MLP neurons of a small language model. Each row is named by its layer, matrix (gate and up: input weights) and neuron, and shows model dimensions 0-159. Each number is 500 + 25 x the weight over its row's rms, rounded and kept within 0 to 999. Numbers have three digits each. A neuron's up and down rows have the sign that makes its largest values positive.
A block is one neuron, or neurons of one layer that tend to fire together. After each block is what it responds to, as a language model described it from the Wikipedia text at the highest values.

L5.gate14:522537497533562507500507489491502471463491496465521506526483490504487475524545472549513546504509512485537512559471503532498502523519451519470504534500500510524520502492505491490534502499519544474536504548519464524532531469553479494523487539527510479500500457525510558478487517512494480477509511510514499543536482458453519498485496500540477496471498533537506501521554483510514493521490462491525511489488521468480514485500513519508472462536533494480492458484518472521514536535540494
L5.up14:463426483444520490513496494454500468490477483477545483523510484530535519497515492516586452505496501476512496471460499469505474498505494513508492514466499520532484521515533485476492479550524475459488536524501446508479522503554487459504463466478509523453462493489515520508532514504526458508491478466522504506533496471502492457530487514500475480466513486486518483462512509506514434492490469509521511530521518476526499456490486530520485506477495529514493498489474512494496484512513521
L5.gate47:523532477548518531474542462547547484471494505471525515463468502504532524510463463492564511523497519523523492510508508462543506528535513496497502472495493532473517449505508473514498467552473522506471489494501485548493475521502511500522450492475480503526503507547524536506547527514493510514476475504532494560510474494513511500484482530483489503464506507514523478476507470517536494485510559491523495487456494437483489505513493487515483527506506483448517492507519476510479526544508471
L5.up47:497494507512490516471526469502488531510505550517522492456485483466489532461504490554545573518478523499479532536514475487491492522518510532493506518488508510492483517523477494531490545519463499500482512493489545560527501503508519479495479484463471500540512476499486520474499471459544465477488540489497479515498537527531491450489501496492530566517462477508507483461504493490482540491438494491526552500472499523509475507493476466516528480495497470489483505556500518487500491465526466
L5.gate59:480540494484564547518515484472532524497514507502536523481543502516499498500506479540501482523491538504472499514474497472502488543523477522500520476497488511542450492495506482458504478537490493479476479549489457538546489508551498485459498495538513492497434449512528499503501471518510504536531508504486459490487502464481498501534501490471482502514458533509521534473480510533456476515483472501555497492486521485514490491505483552529482439499521502510523480482464509513508501526539466
L5.up59:505496498514491499489444505528494498498553496530490468565489533523512472530491479497512460482520508504557500544482498481448497496511480491504523493497527497531507450442478544498470494514531505469490499523498520476537461530538485487463476530549512516477486501507506510514484461545499491483495478494485489458523508444528496496531468507446503486497496525510533447502514492486486547501518463480525478514524533487497535466470508475535478499494473499496554506478487534493511505457520490
L5.gate103:499472491508542436505439509530485501470488495522527534504510502518531492506492497547534535491476534495541468532482496488521524498466466497479522505507532540528516506464512507481514508510481513508459511521497491474482490458515500502511467531485494520507502448485499506446491475468526491541511508486544510521474507474480488498555495515478484441489500488528492532483501468547495554510453478505513513561531483512504541520505536480521503471522481454497527510472503537526472489488506461
L5.up103:517518547507480487489478519489517508491465494489457522489486505458482468539542486495506516505529533476494548523522520528507492513481478495493490541492493487475491550492545515463514501507505497523503467490518494496509488497545513536451542473565500518492561491526507567463426456495468506471483521489480524502463453481493526492500526510506511486483477520482477521476503500522496531471513505502518526517483583501514520475465498466477471473496512495510502498477507533535512486499520497
L5.gate245:466500530530559489513477498503525502496523509496529492490553474513476523520484482545528526477520537531502505514506498458518483513540434498479496503498473498493521500487527528495515475452512530466485512568507475539522491518490491488503464497528486479529492494467556525471497488507535488513482471494515494474493471478514490489531492488499502512484477529503525547464478502473513507499482498481535474533513498476562481515496527471513483474531503510492498477530540510554521542502542423
L5.up245:495485528560475516531502513457485490487443513517523465507549534471492471521499494469499496487519513492531491484487519450502489486502500463500477501446459511496518508494545486502472523541478516502515511524484525521506480544541498532494518516525506465509497462550487556473484495517523501475516477521511553502486500474520501535493537449515519505507525513488503490497494520527501511507504491486517508490515518487497509468430458504520499549513440501523536499499507539507494462453531448
L5.gate306:515509532563503533482508455500514512553520492510491493537528511510492498503527518509507499501486500504492468506474545514488504476544471478476473439519469525449522492487515490535494497497480508481511475543546469510515493497489522482511474498506493501510497475515480513458505514503484466472510470537478491541438499493522531511535507472484483508489508499489451562500547531442494486465485473493482478512492512485543527508493453509474470466485525522493504473497505536527490541572521491
L5.up306:452489504564522497466502487501509511509503471521473539506457484522460552516472489519522530494483533494496497475502522466512517508500475538469509548510496516507501486504533459467463546474507429480531506527493542491490507526480504487521511534494529521508497504451518564512465509519484505527496502442515462501551489496467471455511474484470499500453514550512468480474525497472519492508512522513492506499516468500494501493539523511522530497550516499533493541496464505504493502505487525
L5.gate405:469495510536483513488506503480511466448544527524495495495503530539510471536492492511531522479509519494596493509474462477482546508500477501484479492457487507506482506510514496521500519505465510498491510525509437475539487530540544505561458471524506449466493508515517530451476485498498474528497490479492510506531494488503488524509536502490537553523458506512494519520522543510501512487464511515525495530517518487532499535440514500520504540481468500475521507509510506544480475530499495
L5.up405:456484534513506502548476510480485490475551491493495505490499489454512469538471500474514533488557520484536495491517457449516503529467505491515545510494473511506512524534494509533493529522470490433470502515512469528545518528546524533503494500532526462516515516517542517459480481516485469537480511463527511495532525482514480514523528484501489523487512518518487486457488504530502543491464457479489505490503503499531515504487499497514471475538491519478534528507499499556464525549479463
L5.gate445:522494542531533521497464489508490493476487528503471499524487495494505513497517482525510534535516509526506479508531501540503465492513498491487501480503501507527452472487486473503528464503474548519466544524491452512472484501546547477550480509536484517525514531454537516531465453504490495494517421509515496491556493476459512498490497519496531519523469466476499460529523484521558535506467510495487520484510473526475520488488498517461481456548459520467503496522484484494486505499517473
L5.up445:481535480479519468528503506494567479484483496522524482513457478543459525540458502481464485514523534493508522483551510512528524480475509512526511517481493458469462500503502468523506499459522473461466536496496469449499526528537477475518465477539518525484491497507471482496497478511526505533507526540521509543494485463468498478507508502551535483524480482487468480507470443512519497499542494500484513537480519506513496481508513524477455490483479504488492526506485541550490448527515486
Responds to: Prepositions such as of, to, at and from linking to a following place, battle or organization name, as in Battle of Corinth, north to leave, at the Heber.

L5.gate65:542478498501509536498469494533528519521509451522513511500518488510499457538543476503498534445496505478467469504465497517477524457434492493508524510485551494486493464484503486506527471505529519512524506527501496556501530475530525460509473496477524493533492475507469477466503500501539530496487495495474498513476537492558458483449471477452492481478486518523468542508471533510490472498475524503497533512509528522507539460493477496465533472519490502493522499509513478533526523534550514
L5.up65:533479450502521448484494507526492503524535511552495532543481447520507484558495530487463490514528491477481485505476465548538513473502494477511549471501535513504496475468499505502503522541516538496501475473497473508516529528500528511412511477509527509514475526514496494460457503530474481520463483492497548525481504502490471527459490479486491518541517518504488497509500497494479514497510545503493476481489500471471445521497518512533467516491504467488502529474450506504496512487487556
L5.gate77:480506483518531514509490456497473528512504467510532481453523540464501522469472471494465531483523496468471500474501486509496500503540482431516496504538527488504475539467444523483505493469530486483513471541507525499490490478478500476520531512492474477454484506493479476481560464517528453540505506518505460527448504483508505519540453531504511479527486509491513476496505502502444485508470515467495514497477528465521498511479492487475477497482475487520515488471524512560524473494560500
L5.up77:491486542538470540520501499499437460512547517492447535490485513477503545467494519512521497493473491496492577502497515462494515501500527507471480499493462515500466489483482497481459517547475493521499483469528505480476494514517478520550471521525469498489478527514501516527524521494484478494469503526485479487469504507492482455464482521493510475477534490486553502530478536476509506465499493512510519463490506521547475526465497517504534514534526537498452525487530472482499522447447511
L5.gate97:504438493511534463437541533521471509498532498483520532478494514477526508556524510500493440478463510475515467487507482500461506511477502522478500483496524505498475499529518523564508491466511547535472489517511507517488495508548512523508497513452474542509484485502479533498484530508502526514508494539513493496500518514456490480550523489508529507487479536468501510441534530495452524522440509500508538476521496483500491489542538493465499514504514502509560510502499528489490527511535494
L5.up97:510471502529512503504523520539473495527469516508533561487501491479523504500462497504502517468507550502434468488444495474481505508494533504524525517541463506490516509475477483499489515462523518513480481494468495465528503506534566459499505535487479491511480525479526517479480479491563474513530538444518501546497496501536516459497465485492466508505468512525518462534514477510507545483504531483434473483500519531491492480475512504507509485478542520496466475483498509515518521525531471
L5.gate271:511475563509490528529516495495494510475480510487492514483501513480477476530502473494494504486542519499452456465532490515513465524482505462460472498483503529479493455479554522466526512537505500510534501495466500535516511487530501488513522498481502509517533521498507541559483479499511461517509498514497469501474475530450505473491464495539511526534470514486503522473495524458436502519465508464486516509527546489546468455476500523450519481502490517464470456505505458530505493492539509
L5.up271:481521500518540526504473480492511546518519469457511526505513492567492504512489497456481511452491504502476504474538534505462489528494479474456492475489504534507535493510482474509480504479538468454501489475512539481478446519483498518499471463530421464509495516460495480476495458476491551473465462488509456487481510471506483501494512476532483532485531491522518477473512513497524490461494481520487472504523501450511490510508500510532507479538461526481532469496474490539488524478467494
L5.gate322:487479508510527492539523493505448493531500496476527539503513484558519537492497470530470501523533529491474497495516527525470458479509530486494511525436505530490521478442513478514496477518501550495487537519465488532508535487525525460488498537479488544517520524469518482481564545519514468526495509487504461538518479512518459505498521536507473493486479501503475471509470515490465541527485529467472524485490492497494464504477506471503501488458526471476464479501456497548522507511512511
L5.up322:463503507529541528489471505502515523490469512518464522523503476502484498529500500529489545517482502503473464480484533492480484503486497481460549511434459488480485490488507498531480486493500516513495460480533502475506491458484490525570456493449479492490491536515467531513493498538428523510506463517500507478461496564522498494521501466525515494498511468494496483511533505539478488453509505499470501459507536486500530512483464495506494500506465533488508430515472498523523486506522558
L5.gate343:495456482510545506464506474537527503501501519504494488516479533528501516501522463533510538510492514517485467503526532544518490492471476512515511511459530476493461496479496438469496489504518474503490529531456504540489496440528484500517506459487501468516508487478452503516496523560491513519489524521527523498487498511522512517454464536501517511503480500493492463497494522527467537500493530459514532503503500523501532560480501520563469444532490551506484487517510528480450537512490526
L5.up343:502470492463531496507514521534513466494478481505478494507477490509508525517521497441490467487525509470482524463517555495494444489481433469518541547533510482537496519511518463488485504525510480479506503482503549549464480500477524519518479528478494491477540470563467483504491523495484478461447530485518527492507538505462517480467448503531500468474495502510466461490464487501523480503526511486528520497467533484528521507504514489510481475498507510479530534536520503503452529504502516
L5.gate387:514476511490518471497510494482533500531480468468532515494498496455524521494499501515498467476528538494488484484468518520503424530511511484509498513487483534483455521495496508491501520484479440551484528484503503472480522495536519468479481484537505516552520485462513488483508502496517460504502535475548450529526485481519465497522504499491514485468495528521508524540469524484494494477491500522467565469498527545526480478460522526498464487501519475445434507525510476506497516541531526
L5.up387:522467475506518480504541511495534504458496514549467526511538484544505453543496504508480512482483510499486493442503498444502493519490508525522449547522485473511481491476482511511520473499551494533522482503530485442477526459498537454520471508464528462565500528505496510529503497500505508482497504499500483488455480499493505548511466504547446463483498483536495487540552519555488479466503465475500519513520536503503488508500539488494481500514498505494517503505468521472487491496519486
L5.gate416:506524570497501473507528489491516512481509523511504520470419482525518480481511498474498521502517515539521505463546520522481490483497512506513510537457571493506478473505547547548451481492500488545523504497447500552492506489494521498484528512514492480498538461502468473499478507468551464516488497511524463518496510504477479483502471518520559504531509485474444498490479499487485525531477510527493511489488526536523479501489501502474516476529464501464485499500539484486480488545522501
L5.up416:472501505473512493500504536509535532465507515517474464493523488519463505539501520536500523511490558512496491485490446462460512501503469512460503497458523514507487522497487550514537511458509478549466484530490464552473504538531486533506503523473515465493504501513518502523504517496543482497548544517508508478495507512517491467563479514496523519534511503479491526511517534515472514488475466472504489489522470490514502495475483508440487481523488502503514507558508532505450508417500499
Responds to: Mostly the article a or A before a noun, as in off to a bumpy start or a farm; also following and word pieces like s-op-histicated.

L4.gate13:492504529529545520488503494481498502491543494514519510453531482521514535498481479541518508450477542456472510515491493504487478482530505526513503514467513486488482520479483497480453476456489453521490490542488478535470538468504538465536510508497461495522501524491500548507486511518491480493501482464505447538501484477470464479513526498525510484467505512517509465507490487466524448539437539520486504489478521514543454498489531492510525457495521526444546532529493506486485515517523492
L4.up13:484479472494488537481541528467510444485518458494529524513480509527484521505461502494495489477517526449471462524516537506511512531518492548538490524498510498457512536479498495522508487524520498504478510520521510490453485479505498552485503459508500554492529494549505463482498503455460515507459535460530528515512519510485531500477486463491490469486541495466500485512466535488517540505534513512514484482435524453519491513541508481536479478488501525489510537481496535519464514530498478
L4.gate34:470484506535522513491536508522451506501482462497528541469521512464481499447456499509515502495524522514501511460515475498473447491523515507500509465478500515495474466489510480508496522467490478485492515496472495494489504525483481529505480492515513487517440556479505467452507523537470523480468517458533505495503539497479465424476543474501455513499469485494479533504471505488466534465496471499479458466522496515501483499474490536529510524522526486530474496494515496507499555554535534
L4.up34:491474513514548463518480508542501492496532490500517529483531455511493504479469470514494492497504511514465507456498483516512528469529515509514500534502495483534474515510528479519507474501502503552464471509493468530477521491515523513523480499485551500525539493462483462504514490488524441488589453515538496504552505454506507491479480511513501453484525497495530505537488507522489495482487557490525524528536528449515496496480501438490486473536508530489480476507537483506495515492523454
L4.gate40:493463516506484504474496486503520473526523488519503544517490504548525508481448481535518514531493508495556489457499499472473494478508482489502524471500474483503495507455501481503511459502481487493502551551530498471472500508505486463488471525522486490556531467474536477451483469500518470478556481501517465470505458501493466476564494518451495490500514481519498535540507489463497545481498540487490533491535531516518505494486499498527490513517505503503508487467534524558549474520521468
L4.up40:512472489524505465463491497471511539466535506493545546496479450494529500521493511511524521476513493531474508492496532499455505496499490540457499499490484476484574518511518534497505509535482470484461553500520516506508521511514534495480467521510465499510510481520500477461456518456484484488479484451512461498505483545491498452512508505508486505501510501567505537535508524490491459501520540518508531512534475496498458499459533545470439506512519500466524507531512505519462505514507474
L4.gate172:518495509540508475504478467459466522566478480516493498513471493505486495464478495527511528540523491497508460502508451559490454512464484527519512464480506501548522522508473515509484504495526545513494474471496500500479481480507498433483516527492489493514494471459511491447496464503525490451456489506481497509482478495445474450492557533458493466477515458506467512506486518480495474522505516506512509509506486519475491544505484542471506481537477468481506452509542522497506517508508476
L4.up172:473513544520498483473519475507504538484501503509508502462481540509513480508531474517491461490521512513456517441485531549467480450525511464483483500450479484559521497449498515507477512510487539489475460473493564534487497450513491507493511519503494485496453517501524516471481472495517490479518532460491499456528512457449506488517546517517438501505541545507533475534490495507484524498483484494493507500517482506513505480501529465474509488468546514528473480475519514473508489497488513
L4.gate259:473491483503497493491469474472463482493506504507525546505502504483550507495498466497492499488546486493476538447522505491570475524492499477516503485473476483534526560476467508532494453465516521499494469474479466479490521508457502494500487532469506537546468501495490516495469464496435494524515484462520499526535451486481467474512527499466479506491518520507516544485486513523508477495505499510535503482516490482472543500500488542507456527474521520491488507506535469499528573489545514
L4.up259:477525474478504550508470487516494516493479506508531507487514526497495476523508500504485474487525516479502519464508420524526513469481436509492493456462468475450487470502543482503505506500498520532490556519483488495481508522465521524483496511530446511456446515476513534525572476511496502520537513462511509488499500439504537475468511471474481507470475505470491504486479521495461492517520483511513512491511525446538531497499496518554491531496507517513490505496551486472522482505504481
L4.gate304:477472475477479530484519472541468506495488480507529545490520498522517488468477498552505464494515510450482492478545507510505475479484501529486501496478553496494511529489534481496504461526506511514525534493485467521494518488509540482501486517471493510501515518521477487479522521510499490500479537504505462538466556549456454490516515503497451456472463531519498578510430520513533504518491525498477537489493537497498448465484481514490522503506513482461492526498519502482472477527540520
L4.up304:498512482480529504511545543507494522540512499477507521572504481517564525510486495472481460480514485467485481479480535510473567496484521541507527523517537490522543493474487502480515508493476459538445486445491542510537525497499496505482495493489491511518529470478487510485495508519477490496478536472512542488515479504526500471458505504522477507505481544467448501472458516542508474511480530530489503510493528485527526508483502507496454526467483492558464510513496468510477516471514527
L4.gate350:485514517509521481520530504467524477505494501527514542478500461525527476502508464522530506474534508490519490467515515518506462466500508472505512506462509479502484473522494476478487526509497498527498533529536526535504478501472528447500524519499504481476461515450562514485511440558503469510536511507537486477546457494468496472530534491498502475542467519505505515518541520543497479485507505475477562502454529501509515509505497533485514465499512493552533502515515469534490487507554467
L4.up350:505497512510499511429451497460470464489455510478508521504517536476487501510533501505502526522503520497487529521527492538472486487467468512488501502476451499480534507518513441508486496501495538465505516482520511492496530562492511468510494505517493534508515522495480517445462563493473500476528535461544486524501509481481495529485483522474477496498515496495512571435496509497502500484491499517506500495501496453522475506471561526500478543509518437494501502490548509521499492542478493
L4.gate392:451506529513508478477532486506520557513536517487567552524481491517498560499497489520507504505505499472515494501487499467473452524486487512519533470490504547498523490523489428523486490527492493517491486465490490508549504504493500518449515489435503513529461466494507481490524465486512445503507493523544474468489530500520455488550490506491500478517524492466536496449484471501503485522473476512506507468481496503496486552516503501497480489551521515486503503481510482492521562503472513
L4.up392:513549550519488527496525519504481501476523477458489532494502467465474550513457524472500486491472541541498488506469478489448489503484480501513496506471497482499512514513482430460541477530502498499489508486472527504514533498492485518516540456518494498497494530509504478509522486457476515464458555498533484473477512520523523467496479496526484495546516498444530522486489475497516518500505471478483495467536543499466457521483442561492504523504518503481495484477524491486510519489503553
Responds to: Fires on the first token of a noun phrase right after a preposition or function word, mostly the articles a/an and opening word pieces such as und-, end-, ur-, Ch-.

L6.gate406:485455487532541509433512474540516472514535458499520538503479478500477503496475481508483514507497519491513506459455493491461520484507467519457498502449521496459482507527416515551508555449528481516502512528486512486511498502511501496516512501494495495484472499453502501505494496539506515498485464524500506528484532465477456474503495489485518472493472506489512504536493463493508452516479531490452504492523450497485483472518497504499527503504571474525477510513537524511499534541499521
L6.up406:492465473504479460544469484505479509508438507553532476485528483498482485520540494471494478463514514476481489508499520507495508511498486537503499502444482498517502492481484495509486466455512496553455536495509519498511505516526532510474511512519508502480520480531488518503471486496510514522483527480478484478534544471550493522485534446519492480516449526479490508519507482498491474520508545519492527486483573495519497544475480460470458472563521500465518482477487541464517488462512521
Responds to: The standalone indefinite article "a" or sentence-initial "A" opening a noun phrase in any prose, e.g. "was a reactionary movement", "A coalition", "paid a $16.26 million".

L6.gate304:457533526457531534514511519509504508493472536531506447555497549512496508510475507506530515498517516542528515485496497488495475516487523502461500469493485520496487476502540474505488440566469513501484506505491459501484471478545530444511472519486494508517455430500539498509511478496521479528504506519485488533451496473482480528530450499489507513533479504491526501532511512489500496489479507490452545498512527509493497507471499528530511501530476487473509505523536500510476436512548480
L6.up304:458504500534490535499507490522558505468478535531468496470525543519506493516540498556481491534521529517499504502523493486496461532526517478538482510467497524448499510516513477477539511537491521493478497535467524498533545517506497469479482477468515511504488483526502500508465480481508467513516474469459479518459449487505512536511478531490512506482486467505491504502506465479521475495501464469522480463433519513462491524463543504516454486519519465481504549516526512459466501476523495
Responds to: The word "in"/"In", strongest as a sentence-opening "In" before a year or date in biographies and histories, e.g. In 1934.